MLP neurons of a small language model. Each row is named by its layer, matrix (up: input weights) and neuron, and shows model dimensions 16-79. Each number is 200 + 20 x the weight over its row's rms, rounded and kept within 0 to 999.
After each neuron's rows, "fires on" lists the tokens most often at its 100 highest values on Wikipedia text that the model never trained on. A number after a token or word is its count.

L2.up48,184,214,201,198,193,223,211,223,201,183,242,258,220,200,216,176,185,205,174,219,208,203,173,187,184,200,218,211,239,207,183,186,214,236,178,215,213,218,183,206,173,207,170,208,179,217,190,199,193,190,239,214,222,193,215,193,191,195,189,191,207,215,173,193
fires on: "p" 92, " s" 8

L4.up561,164,200,196,201,182,202,195,184,214,175,226,219,194,183,217,186,199,220,187,227,206,193,187,193,210,216,237,219,263,186,200,182,207,226,181,210,218,198,218,201,190,195,173,196,216,196,197,238,170,176,228,251,193,176,194,192,178,174,214,186,230,168,194,181
fires on: " S" 77, " s" 21

L4.up495,178,244,182,221,204,190,185,221,229,170,194,208,211,204,192,188,186,181,200,211,234,190,196,198,220,207,206,210,187,194,172,163,154,164,217,206,242,206,199,169,200,207,186,211,192,216,194,211,232,201,225,197,214,174,215,216,224,203,239,186,208,165,182,206
fires on: " is" 57, " an" 22, " was" 11, "\n\n" 10

L4.up24,176,207,202,224,225,177,194,237,202,188,206,203,182,197,192,198,172,206,211,182,226,224,186,179,189,200,191,189,211,218,203,200,194,183,202,160,162,214,209,197,234,246,215,224,183,177,193,197,223,211,222,218,202,200,242,193,209,199,228,199,212,184,224,194
fires on: "at" 29, "s" 15, "b" 6, "ag" 6

L4.up119,170,176,205,201,195,193,204,206,214,183,220,220,218,192,161,202,162,192,221,174,212,211,172,195,233,203,204,183,217,225,197,189,179,220,220,196,198,237,186,197,155,219,191,177,189,181,201,204,215,201,237,198,182,221,214,169,216,210,208,222,256,180,210,180
fires on: "g" 81, "ing" 8, "b" 4

L4.up460,225,190,214,191,217,185,249,211,188,184,188,209,214,208,199,199,206,206,205,231,211,178,173,210,150,225,176,203,172,177,193,172,211,197,195,197,178,199,183,219,175,186,184,195,181,192,199,166,188,196,200,210,193,191,250,189,232,184,202,236,173,212,196,213
fires on: "p" 26, "if" 20, "up" 19, "ep" 11, "im" 6, "u" 6

L2.up299,226,203,199,209,206,212,186,225,204,235,213,198,205,200,196,195,184,238,171,220,197,167,157,195,205,181,234,167,224,197,207,215,209,188,217,200,182,228,204,210,185,192,184,199,189,171,201,232,188,220,190,212,220,193,195,204,167,175,194,178,221,199,196,171
fires on: "\n\n" 19, "n" 14, "g" 13, "\n" 11, "f" 10, "i" 5

L2.up292,237,181,188,191,152,212,219,182,223,229,203,191,185,214,204,207,217,206,181,231,154,196,215,196,171,205,191,201,210,196,195,184,164,193,211,202,245,233,216,186,171,196,202,215,208,162,201,175,167,228,218,200,188,219,176,219,148,194,185,208,235,215,232,189
fires on: "al" 88, "ive" 5, "\n" 4

L2.up337,206,232,180,184,191,197,209,161,177,184,164,186,208,215,167,190,219,196,184,225,181,213,229,191,198,176,194,220,200,207,187,195,184,226,178,209,206,197,184,197,214,200,209,171,264,236,190,208,207,217,197,185,179,215,168,173,214,211,227,177,192,188,198,210
fires on: "," 61, ";" 21, ":" 18

L4.up391,252,208,175,204,211,177,156,151,218,190,211,203,222,197,162,164,214,218,177,224,188,193,191,203,180,186,219,209,199,200,194,198,184,205,234,212,185,191,196,193,184,195,186,162,196,217,220,206,170,208,199,205,191,192,210,154,235,234,197,187,210,184,168,189
fires on: " U" 69, " N" 14, ":" 5

L4.up379,206,211,191,211,210,177,222,213,212,233,232,221,171,213,169,183,223,214,162,196,230,177,170,196,215,196,206,180,182,195,210,228,180,217,191,193,229,186,158,185,230,231,205,219,197,195,208,208,197,203,209,189,183,221,192,187,201,214,176,220,212,179,183,202
fires on: "l" 77, "\n" 16, " pl" 4

L4.up637,194,189,188,170,174,200,197,223,203,216,222,185,231,175,224,192,231,202,205,188,224,241,211,246,193,198,189,190,217,187,185,204,192,186,183,183,160,222,253,221,215,198,203,185,144,200,187,197,198,225,202,210,202,190,219,227,230,218,197,234,182,196,214,235
fires on: "f" 18, "ig" 13, "9" 13, "2" 7, "if" 7, "g" 5

L4.up329,195,186,226,211,180,213,168,211,185,218,193,196,170,202,208,179,234,191,217,211,188,189,175,193,194,218,204,205,184,180,209,202,196,195,172,221,201,222,208,195,178,259,210,209,199,156,184,188,175,241,224,202,215,180,222,216,179,203,204,230,197,196,229,219
fires on: "l" 38, "al" 23, "o" 22, "on" 7, "ot" 4

L4.up607,178,207,214,203,211,191,223,216,203,193,204,169,169,187,176,180,200,210,210,161,190,181,214,189,228,182,221,202,192,229,195,201,199,205,215,206,228,186,202,196,197,201,187,228,194,204,215,211,196,199,187,167,221,208,238,208,217,231,201,206,201,211,212,200
fires on: "l" 19, "w" 16, " of" 9, "and" 7, "ill" 6, "-" 5

L2.up71,203,237,152,242,223,217,214,171,215,219,218,180,207,208,207,179,226,214,169,216,193,196,130,159,189,200,248,197,196,182,171,192,198,201,219,141,202,186,209,173,176,178,188,177,192,165,171,221,165,214,211,177,202,205,213,186,220,228,242,198,216,193,193,237
fires on: "\n" 15, " P" 13, " A" 7, "ord" 6, " O" 6, " of" 6

L4.up143,231,198,187,182,218,242,195,204,211,188,216,199,213,187,182,198,170,152,210,202,214,250,187,226,184,187,156,232,185,192,191,207,167,193,197,183,185,180,204,205,153,204,215,211,190,203,186,209,217,208,275,228,144,209,211,187,221,216,202,202,234,223,184,221
fires on: " d" 25, " r" 22, " are" 10, " f" 8, " be" 8

L4.up221,213,203,224,196,246,218,236,236,189,221,170,168,229,184,209,210,196,193,196,217,193,202,212,189,222,207,168,213,185,192,237,202,209,205,212,198,215,157,228,219,180,154,193,150,190,215,194,200,164,233,226,204,205,223,195,197,198,219,171,212,177,215,211,219
fires on: "im" 60, "ap" 17, "ord" 6, "op" 4

L2.up621,230,180,162,216,216,198,195,176,209,216,215,196,203,211,195,190,153,224,199,189,201,183,165,201,196,170,226,172,207,225,150,165,232,219,173,176,173,224,201,207,219,230,194,183,180,226,217,225,207,236,217,225,198,186,232,197,207,190,218,175,189,185,226,222
fires on: "ay" 21, "\n" 18, " O" 17, "ro" 16, "\n\n" 13

L2.up170,176,201,197,205,181,222,178,229,200,197,176,216,207,222,234,172,195,210,193,237,196,199,240,173,225,229,193,182,202,186,192,197,216,199,209,180,191,179,181,226,227,210,198,188,212,212,189,220,191,188,201,187,205,211,206,177,176,193,187,200,165,228,204,191
fires on: "ep" 34, "p" 17, "oc" 14, "op" 9, "ip" 6, "ac" 6

L2.up107,225,226,181,234,206,175,195,163,227,209,197,180,198,186,241,201,185,165,215,209,192,185,196,209,177,218,177,196,193,205,194,233,198,191,215,204,192,212,189,249,212,191,217,198,213,187,150,159,190,201,198,202,203,216,197,227,194,186,230,207,212,185,240,191
fires on: " (" 87, " \"" 5, "\n\n" 4

L4.up531,206,200,202,222,201,193,219,197,203,165,198,219,196,243,149,217,206,173,226,219,233,201,187,230,158,147,173,194,196,205,200,193,181,186,216,231,218,231,217,228,219,183,191,189,194,218,184,189,196,183,218,197,195,220,209,161,232,163,210,193,173,206,172,228
fires on: "." 62, "p" 16

L4.up450,180,207,227,224,181,223,198,209,175,180,223,184,222,194,196,194,172,210,173,200,201,201,209,184,170,199,234,232,202,196,177,209,197,190,213,233,221,204,224,194,204,197,172,205,185,213,211,171,225,181,198,190,174,209,234,210,204,202,234,215,221,164,212,179
fires on: "\n\n" 50, "\n" 27, " is" 12, "so" 5

L4.up66,191,203,230,208,209,191,163,226,180,203,191,205,214,185,195,160,234,199,210,213,184,194,181,180,206,218,204,226,203,164,234,194,174,215,185,212,193,198,163,175,223,210,207,264,197,219,205,176,216,206,149,199,224,197,212,204,197,179,209,197,184,201,227,192
fires on: "0" 51, "1" 12, "2" 11, "d" 6

L4.up2,206,199,233,215,172,209,219,200,210,181,212,199,241,202,200,232,215,190,180,191,223,233,224,237,175,183,206,179,181,224,152,184,216,170,199,191,200,187,169,211,226,204,217,187,198,180,237,203,200,175,230,198,220,171,191,198,205,149,183,163,198,186,205,229
fires on: " a" 31, "od" 14, "," 10, "re" 7, " se" 6, ":" 6

L4.up567,214,171,215,192,171,198,215,206,225,220,231,216,217,219,198,182,188,215,208,181,200,209,230,180,185,162,201,174,210,210,213,196,189,172,205,219,211,210,167,198,191,234,232,204,179,147,201,224,188,182,211,213,196,168,192,198,194,173,217,190,235,164,191,160
fires on: "er" 60, "ame" 11, "t" 5, "y" 5, "ts" 4, "age" 4

L2.up264,205,190,198,228,186,229,209,180,232,203,167,168,203,193,221,203,173,208,169,251,175,202,195,210,189,205,213,221,207,240,229,199,175,169,187,204,211,236,177,217,226,158,166,226,199,201,213,170,191,201,221,209,192,239,178,203,176,163,197,205,188,191,207,183
fires on: "ain" 51, "he" 16, "al" 8, "in" 8, "01" 6

L2.up199,211,204,173,211,208,210,218,176,213,209,200,214,204,173,218,205,202,206,171,214,163,215,146,177,233,186,244,204,210,193,216,189,180,180,227,216,202,196,204,207,233,191,197,215,173,190,216,216,188,212,168,186,221,196,211,195,194,205,192,189,226,176,173,204
fires on: "\n" 100

L2.up233,191,201,203,215,213,189,198,189,229,218,204,163,173,187,207,183,189,188,253,242,226,188,217,191,200,204,164,204,177,217,143,184,214,199,193,220,213,174,181,203,207,243,201,161,188,205,204,191,172,235,167,220,155,199,174,218,188,194,212,203,208,170,222,190
fires on: "ent" 51, "iv" 24, "ation" 6, "ment" 5, "im" 5, "ed" 4

L2.up254,199,231,201,179,219,202,194,221,216,219,198,256,211,215,224,233,199,194,197,220,171,195,207,216,213,168,214,195,213,207,154,208,205,199,209,193,235,188,208,214,215,187,203,192,208,166,179,200,200,209,194,178,190,228,193,194,180,203,175,194,205,171,228,194
fires on: "an" 67, "ro" 23, "en" 5, "ran" 4

L2.up340,181,209,183,193,218,165,185,209,202,178,211,188,180,191,185,210,209,190,185,199,187,206,190,179,215,206,213,203,233,179,229,182,205,173,215,176,196,230,201,206,226,165,210,219,213,212,195,184,186,230,229,226,201,203,187,183,160,207,192,200,196,188,200,206
fires on: "\n" 95, "\n\n" 5

L4.up183,214,180,195,187,229,176,194,206,200,170,214,211,190,197,196,214,193,158,179,183,234,197,211,197,213,169,187,167,221,205,204,179,218,181,184,200,191,218,200,166,209,206,202,219,212,197,172,203,174,204,184,210,173,193,205,182,201,162,171,205,149,185,184,227
fires on: " M" 15, "our" 13, "ur" 9, "ad" 9, "oun" 7

L2.up483,226,169,168,200,199,158,194,219,204,196,199,207,201,240,165,217,177,211,230,197,222,224,207,196,194,169,166,192,222,208,197,226,225,226,191,193,198,247,180,200,193,207,232,216,219,218,161,195,150,206,203,203,154,196,194,194,179,204,212,170,183,220,199,184
fires on: "el" 35, "ame" 12, "\"" 10, "em" 7, "[" 6, "ial" 5

L4.up173,203,196,192,181,167,188,197,190,155,203,188,220,215,241,191,151,208,225,193,207,217,225,187,206,171,209,199,193,174,221,194,230,185,191,190,200,174,180,182,170,200,212,221,202,179,194,232,161,225,258,180,221,183,207,185,198,190,214,270,218,182,187,220,199
fires on: " F" 35, "F" 23, "ad" 14, "b" 6, "+" 4, "ent" 4

L2.up98,203,184,224,254,179,179,163,198,213,212,237,187,189,209,224,196,209,183,230,193,199,197,194,163,177,221,181,114,205,215,184,232,186,226,208,219,230,187,198,179,211,201,220,223,199,199,176,190,185,192,229,174,219,250,201,185,207,211,176,209,206,207,203,186
fires on: " " 100

L4.up13,185,189,163,191,227,224,187,238,164,201,216,197,179,206,173,185,189,203,198,191,180,183,188,173,234,235,188,210,218,210,200,200,220,191,180,208,167,197,182,155,202,233,184,211,195,171,177,189,223,212,223,199,204,204,167,209,240,202,203,158,211,208,192,225
fires on: "6" 21, "5" 20, "4" 20, "2" 13, "7" 10, "0" 6

L2.up137,213,189,204,194,165,197,209,216,196,207,227,183,220,201,203,204,233,192,167,227,214,224,194,202,229,191,203,186,236,176,205,189,214,197,165,165,185,196,232,217,208,174,193,196,171,157,184,227,184,221,204,212,193,173,201,167,224,177,180,187,180,184,216,191
fires on: "S" 20, "on" 16, "\n\n" 11, "re" 11, "\n" 7

L2.up509,190,180,246,213,213,210,209,212,182,187,206,178,211,225,167,211,234,194,166,203,150,230,187,186,184,195,210,203,251,195,177,200,181,222,201,153,196,165,179,180,194,224,207,173,184,188,182,210,199,186,179,190,169,191,205,203,206,216,183,214,218,211,233,176
fires on: "d" 52, "th" 39, "ast" 5

L2.up375,184,208,184,223,209,161,205,182,168,213,229,208,178,223,225,183,225,182,242,221,219,192,186,169,209,159,193,152,207,236,183,201,195,216,170,192,234,211,176,201,175,189,218,220,211,188,181,192,160,179,206,166,206,205,230,213,189,215,221,190,189,230,200,212
fires on: " " 63, "-" 7, " the" 7

L4.up493,204,205,186,217,184,179,194,182,194,179,215,178,201,210,197,228,171,221,206,207,201,204,204,197,215,215,191,199,185,188,173,198,223,223,203,188,189,197,207,188,208,228,176,187,207,225,216,184,195,180,187,184,165,175,156,217,200,229,162,222,185,219,175,255
fires on: "pp" 36, "in" 13, "ord" 8, "o" 7, "5" 6

L2.up464,196,213,234,188,217,178,221,168,207,202,213,209,180,217,201,223,209,207,154,211,185,179,178,196,227,217,204,234,186,164,198,154,190,183,176,214,211,183,195,190,214,211,199,206,205,170,193,183,193,180,203,210,202,221,206,207,183,236,188,213,217,189,218,190
fires on: "\n" 96, "\n\n" 4

L2.up389,187,230,192,210,185,186,168,204,198,175,191,224,207,190,214,226,169,193,204,229,184,227,185,203,228,227,218,203,232,204,229,181,180,223,193,221,208,232,168,212,167,209,185,213,224,201,199,224,188,164,203,195,233,245,196,214,153,186,194,162,179,182,179,195
fires on: "\n" 35, " P" 14, " S" 11, " N" 9, " T" 8, " R" 5

L4.up266,190,228,221,195,225,179,200,184,220,205,217,206,215,165,188,211,182,199,227,174,172,199,204,175,241,230,179,172,212,153,196,218,211,139,178,198,209,201,212,201,170,220,165,183,190,216,187,182,208,208,199,191,236,190,197,212,185,187,220,185,222,182,186,191
fires on: " |" 99

L4.up457,239,185,182,193,196,223,216,194,216,231,188,213,195,218,179,187,207,162,211,221,212,174,208,184,202,179,217,217,194,193,187,221,181,208,182,198,215,219,243,207,181,186,208,203,228,173,201,188,218,163,189,235,190,222,197,183,234,193,200,182,192,211,220,215
fires on: " re" 62, " r" 18, " le" 11, "re" 5

L2.up111,202,178,218,199,183,188,203,185,181,206,223,223,201,177,247,193,182,223,176,183,152,184,161,199,150,180,218,224,231,200,234,209,226,200,190,215,203,193,204,222,227,190,187,203,174,211,173,200,215,218,193,218,221,184,204,198,227,229,205,225,229,183,200,198
fires on: "\n" 87, "\n\n" 13

L2.up370,214,197,194,243,189,178,184,159,203,198,236,202,217,221,209,226,186,165,196,224,199,190,174,212,193,220,197,166,212,212,173,175,205,169,182,206,198,214,190,181,192,217,236,198,217,155,183,171,182,201,212,191,200,181,203,200,200,186,189,203,179,230,202,215
fires on: " (" 45, ":" 39, " " 6

L4.up526,214,219,197,181,197,175,198,219,174,218,204,207,205,185,193,195,231,182,227,213,164,167,184,210,183,191,194,239,223,224,220,192,210,193,181,230,165,201,202,206,215,215,197,213,200,262,166,204,214,211,178,204,195,189,206,230,201,226,186,191,167,214,216,178
fires on: "1" 13, "2" 12, "9" 11, "5" 10, "8" 10, "7" 9

L2.up514,203,206,191,202,214,216,196,169,185,217,197,164,199,196,200,176,196,176,221,201,241,237,214,200,215,182,186,181,170,188,206,185,192,220,220,169,223,216,173,202,207,181,185,192,201,182,211,213,167,187,220,218,195,172,198,207,189,197,196,194,156,189,181,174
fires on: "igh" 93, "es" 4

L2.up625,192,184,187,194,177,185,196,209,176,214,215,186,236,198,206,206,168,201,234,212,204,196,211,226,170,213,173,240,204,193,192,197,228,195,201,212,223,192,199,204,238,237,228,202,212,237,163,195,179,164,184,208,192,181,182,213,214,230,211,195,219,182,209,193
fires on: "\n" 76, "\n\n" 24

L4.up44,164,175,152,198,216,157,189,190,190,186,213,193,207,210,193,182,184,206,175,216,198,196,232,188,185,216,210,199,174,196,206,187,208,205,185,216,177,203,207,171,231,162,198,215,209,193,218,198,170,234,177,217,194,203,163,198,200,205,192,201,201,194,182,213
fires on: "\n" 100

L2.up606,196,202,233,242,202,223,221,181,183,160,207,170,192,188,217,205,230,196,178,235,226,230,195,162,197,194,201,202,209,193,213,218,194,195,195,168,192,226,196,214,195,166,204,202,208,186,159,200,204,174,161,162,169,201,207,208,198,220,203,234,192,206,190,202
fires on: "ing" 48, "th" 18, "oc" 16, "ation" 7, "so" 5

L2.up608,183,182,179,223,258,208,190,175,189,210,173,169,201,205,206,216,238,245,167,223,221,168,192,175,205,215,184,191,168,178,188,199,187,198,208,178,202,182,187,209,187,185,202,175,200,190,204,168,212,215,213,146,209,203,170,192,174,223,167,196,169,231,203,209
fires on: "op" 68, "ast" 31

L4.up616,225,228,171,208,282,202,210,210,167,231,187,206,194,194,233,197,201,152,222,172,225,219,189,207,163,204,200,180,173,189,192,211,196,192,223,203,207,212,175,194,200,222,220,206,192,204,203,243,213,192,201,203,183,262,190,222,200,232,197,191,198,188,193,163
fires on: " r" 64, "all" 10, " R" 8, " pl" 6, "--" 4, "est" 4

L4.up417,195,164,200,235,218,232,215,196,221,197,185,180,160,187,207,212,183,187,207,214,211,195,205,197,192,236,190,212,230,159,148,172,193,239,197,192,207,178,168,188,215,190,196,220,206,218,207,221,192,174,243,230,183,204,226,201,223,231,163,220,218,175,213,192
fires on: "l" 51, " r" 27, " l" 14, " s" 6

L2.up169,201,166,180,198,192,214,183,190,227,194,194,186,202,191,200,185,195,175,193,198,203,181,210,216,220,165,223,194,218,194,161,189,210,212,192,242,194,193,221,185,152,225,200,217,193,196,229,215,177,211,209,216,176,177,223,181,210,183,213,192,201,219,169,202
fires on: "il" 45, "el" 35, "al" 19

L4.up5,201,194,187,217,202,180,150,220,244,207,197,185,200,241,219,194,190,198,209,244,237,209,196,200,168,183,218,186,238,223,199,200,186,163,216,226,198,189,198,194,180,224,230,202,187,183,226,240,208,207,210,180,191,184,200,164,207,187,198,241,160,186,221,183
fires on: " " 55, " F" 21, "r" 13

L4.up318,182,176,206,198,212,166,222,185,224,183,209,176,213,188,225,201,213,221,209,235,211,210,198,201,223,222,168,202,187,213,167,203,200,202,187,195,223,210,205,203,163,227,172,157,209,173,204,237,192,187,190,186,205,169,179,196,215,171,200,194,177,250,231,211
fires on: "c" 26, "a" 17, "r" 10, "o" 6, "ri" 6, "u" 6

L4.up544,197,215,185,212,215,219,206,198,186,204,164,189,179,191,161,220,207,203,194,200,196,234,179,215,207,211,221,165,220,171,185,214,221,194,196,183,213,205,196,182,207,224,198,183,193,176,194,223,215,151,208,219,223,237,178,223,213,193,250,207,180,180,219,201
fires on: "ord" 19, "og" 17, "l" 12, "ur" 11, " his" 9, "ing" 8

L2.up109,192,187,140,203,187,174,179,184,202,200,243,206,169,199,225,178,162,234,195,192,195,191,185,216,170,214,215,156,225,190,195,189,206,199,201,252,202,175,212,188,230,209,205,236,192,176,227,207,207,200,207,233,181,202,208,186,202,198,186,203,200,198,195,202
fires on: "\n" 100

L2.up390,206,190,185,194,171,188,221,204,185,197,192,213,227,230,198,182,213,245,202,173,196,223,196,222,203,194,172,190,215,195,189,204,189,228,205,214,214,193,183,192,185,209,174,183,206,219,196,132,220,194,193,220,204,194,213,223,248,175,227,212,195,186,214,212
fires on: "ge" 54, "ue" 26, "ity" 9, "ce" 6

L2.up173,212,210,170,219,168,206,190,185,202,222,248,210,202,210,217,221,190,189,226,198,240,195,220,215,202,189,219,220,211,229,180,208,225,169,224,199,222,210,216,241,181,245,213,165,200,214,180,194,214,189,169,194,202,194,194,220,170,182,185,187,184,191,190,203
fires on: "ation" 20, "===" 18, "\n\n" 10, "\n" 7, "==" 6, "ant" 6

L2.up285,199,229,174,181,187,183,223,192,228,250,213,202,231,193,185,224,204,207,193,198,198,197,206,200,199,207,200,201,231,168,198,223,184,192,181,196,218,219,236,210,189,202,211,202,220,245,215,178,145,213,179,186,213,182,198,225,202,211,173,194,207,204,217,195
fires on: " |" 64, ";" 27, "/" 5

L2.up440,175,224,201,173,210,191,202,184,195,209,185,184,205,190,165,208,154,209,205,190,209,234,200,175,197,185,205,146,210,229,188,215,222,185,238,222,162,222,181,198,195,230,216,199,183,199,157,199,186,192,197,194,186,216,220,217,235,176,217,183,187,211,191,174
fires on: "ing" 92, "ame" 7

L4.up21,191,190,184,224,221,207,205,193,230,207,249,181,176,234,204,167,214,200,180,208,213,192,188,195,194,175,240,226,218,234,201,193,203,204,182,219,216,188,202,217,211,154,215,181,184,200,217,199,199,207,203,224,202,227,184,211,199,163,240,211,189,207,204,184
fires on: "–" 24, "===" 16, "-" 10, " (" 10, "up" 10, " S" 8

L4.up542,214,191,204,196,180,226,193,220,220,164,206,172,204,166,223,179,183,175,231,197,208,166,186,217,241,209,200,216,186,205,127,222,189,211,205,196,216,187,208,231,219,215,172,172,201,187,182,207,212,201,213,234,176,183,219,183,207,171,184,203,185,191,180,228
fires on: "l" 28, "el" 20, "ri" 11, "it" 10, "igh" 4, "il" 4

L2.up537,196,209,161,222,179,200,220,226,197,204,187,185,215,191,216,219,226,173,197,177,194,206,216,218,206,217,152,215,187,199,194,234,223,215,218,241,198,238,198,158,202,230,189,183,180,167,196,180,213,210,257,172,195,184,186,206,204,188,201,204,185,193,175,179
fires on: "1" 29, "al" 22, "6" 6, "ic" 6, "4" 5, "5" 4

L2.up434,171,206,169,178,201,183,178,200,211,164,206,209,202,202,226,199,230,169,206,185,218,169,197,222,181,180,193,201,210,251,220,215,190,193,164,205,200,209,210,172,212,221,204,174,212,195,207,242,242,149,183,228,244,192,220,197,188,202,200,166,188,211,219,234
fires on: "\n\n" 25, "e" 17, "y" 16, "ro" 15, "o" 5, " re" 5

L2.up178,182,222,179,218,190,199,180,193,213,179,147,188,209,212,224,209,212,158,204,224,228,207,216,194,214,223,211,215,210,231,236,178,187,182,169,227,216,177,184,195,214,196,182,197,175,207,186,207,219,210,194,224,210,216,222,202,197,221,187,168,179,222,220,200
fires on: "\n" 79, "\n\n" 7

L2.up307,191,190,217,187,229,197,219,207,189,189,181,183,223,231,229,212,195,179,217,191,177,218,207,225,217,156,189,195,192,204,173,198,197,224,201,153,219,221,166,218,213,172,208,222,205,198,190,198,196,198,186,252,211,232,230,226,202,173,208,155,165,203,216,220
fires on: "es" 58, "\"" 15, "]" 10, "ies" 4, " pro" 4

L2.up620,219,202,183,171,214,200,215,204,178,187,198,212,215,205,206,184,208,161,146,149,226,229,186,174,175,152,211,230,188,185,164,220,229,200,193,215,194,193,197,173,231,232,212,172,188,190,237,236,189,200,234,230,204,190,156,178,215,206,188,200,225,210,193,214
fires on: "in" 48, " pl" 20, " s" 9, " r" 7, " w" 4, " se" 4

L2.up142,198,214,215,219,185,234,224,163,200,181,213,193,217,197,199,208,212,161,217,247,209,183,188,191,214,201,240,205,198,205,185,168,192,204,190,194,220,202,190,214,172,226,207,177,199,205,168,196,218,212,212,201,204,193,224,184,194,187,204,206,199,175,163,216
fires on: "\n\n" 80, "\n" 19

L2.up609,189,172,192,187,216,179,211,189,178,201,222,215,201,212,185,188,231,195,206,174,232,177,206,168,224,203,219,201,201,175,205,180,196,221,173,226,216,245,213,202,224,181,197,135,181,188,215,222,174,205,219,257,172,187,183,176,198,205,197,197,232,208,217,192
fires on: " " 57, " |" 9, "ers" 7, ")" 5, " S" 5, "2" 4

L4.up536,177,243,192,208,200,221,198,202,188,207,202,181,180,182,206,168,191,202,263,181,206,236,187,183,205,196,199,202,169,181,198,222,215,183,216,211,205,175,140,199,190,218,227,193,234,162,194,197,202,238,222,171,201,185,194,212,216,211,183,181,211,170,208,187
fires on: "le" 32, "am" 12, "igh" 12, "ul" 12, " that" 8

L4.up563,171,180,193,222,177,141,195,205,193,206,191,191,192,172,208,200,192,212,220,221,219,219,204,181,185,213,164,225,208,192,196,195,216,183,199,188,236,171,183,239,220,232,187,185,222,200,225,211,212,191,211,200,153,184,150,173,192,174,204,173,196,196,228,225
fires on: "r" 22, "re" 18, "ver" 18, "oun" 11, "er" 7, "c" 5

L4.up185,166,213,224,212,170,204,203,175,202,197,179,184,223,212,191,201,185,230,172,205,201,186,184,203,197,222,223,202,192,206,236,205,184,180,204,173,238,193,192,176,179,165,187,243,187,190,187,202,235,204,197,190,164,154,214,207,220,220,203,177,189,209,250,215
fires on: "w" 18, " was" 13, "ot" 9, " were" 8, "\n\n" 7, "so" 7

L4.up456,213,199,203,230,222,199,230,188,195,207,175,218,166,207,225,200,183,158,218,195,206,196,235,222,232,224,208,208,179,239,207,206,207,176,195,178,180,206,246,209,195,155,220,214,182,193,215,195,213,181,219,227,235,207,203,180,200,189,204,220,190,194,193,208
fires on: " le" 34, " re" 12, "\n" 8, " com" 8, " b" 8, " de" 8

L4.up550,174,199,216,204,171,228,200,211,158,184,216,203,201,222,177,203,169,241,208,193,205,165,167,200,193,191,198,182,201,212,205,208,200,173,154,188,211,203,181,170,178,219,169,230,220,221,224,192,195,220,195,189,235,182,173,212,232,159,199,163,198,181,201,195
fires on: "av" 23, "w" 16, "h" 16, "ot" 13, "ou" 6, "ell" 5

L4.up228,213,159,244,215,184,193,225,195,210,191,207,196,192,233,181,220,202,193,225,234,199,208,197,179,212,198,179,210,202,163,192,188,186,196,157,215,191,183,203,201,183,227,192,197,210,196,197,231,158,197,182,181,194,201,195,187,176,169,198,183,215,205,227,194
fires on: "ed" 60, "o" 24, "ot" 7

L4.up199,211,238,155,210,234,202,227,212,230,192,198,211,170,241,173,231,228,208,238,204,187,213,216,227,231,220,198,193,212,203,165,183,214,218,179,202,170,200,207,151,205,189,185,175,216,172,184,200,184,201,187,203,197,203,244,228,186,203,211,153,212,167,209,200
fires on: "an" 63, "ar" 10, "ir" 9, "ran" 7, "al" 5

L2.up442,198,197,221,190,213,204,190,190,232,186,215,224,200,157,164,211,231,182,222,194,181,219,209,176,250,195,189,206,258,218,177,196,210,203,201,201,185,162,183,193,214,160,201,181,245,208,232,173,200,192,216,199,175,199,221,199,180,230,209,224,214,187,244,178
fires on: " D" 58, "D" 16, "nd" 12, "d" 12

L4.up484,199,184,208,228,211,187,217,214,175,176,161,217,188,173,177,216,191,191,157,199,219,216,218,236,176,210,166,219,206,206,211,210,162,216,223,200,224,189,192,229,221,166,178,162,204,181,192,185,204,177,232,182,185,244,201,190,189,241,213,205,195,203,225,211
fires on: "st" 17, " U" 17, "U" 13, "ast" 7, "p" 6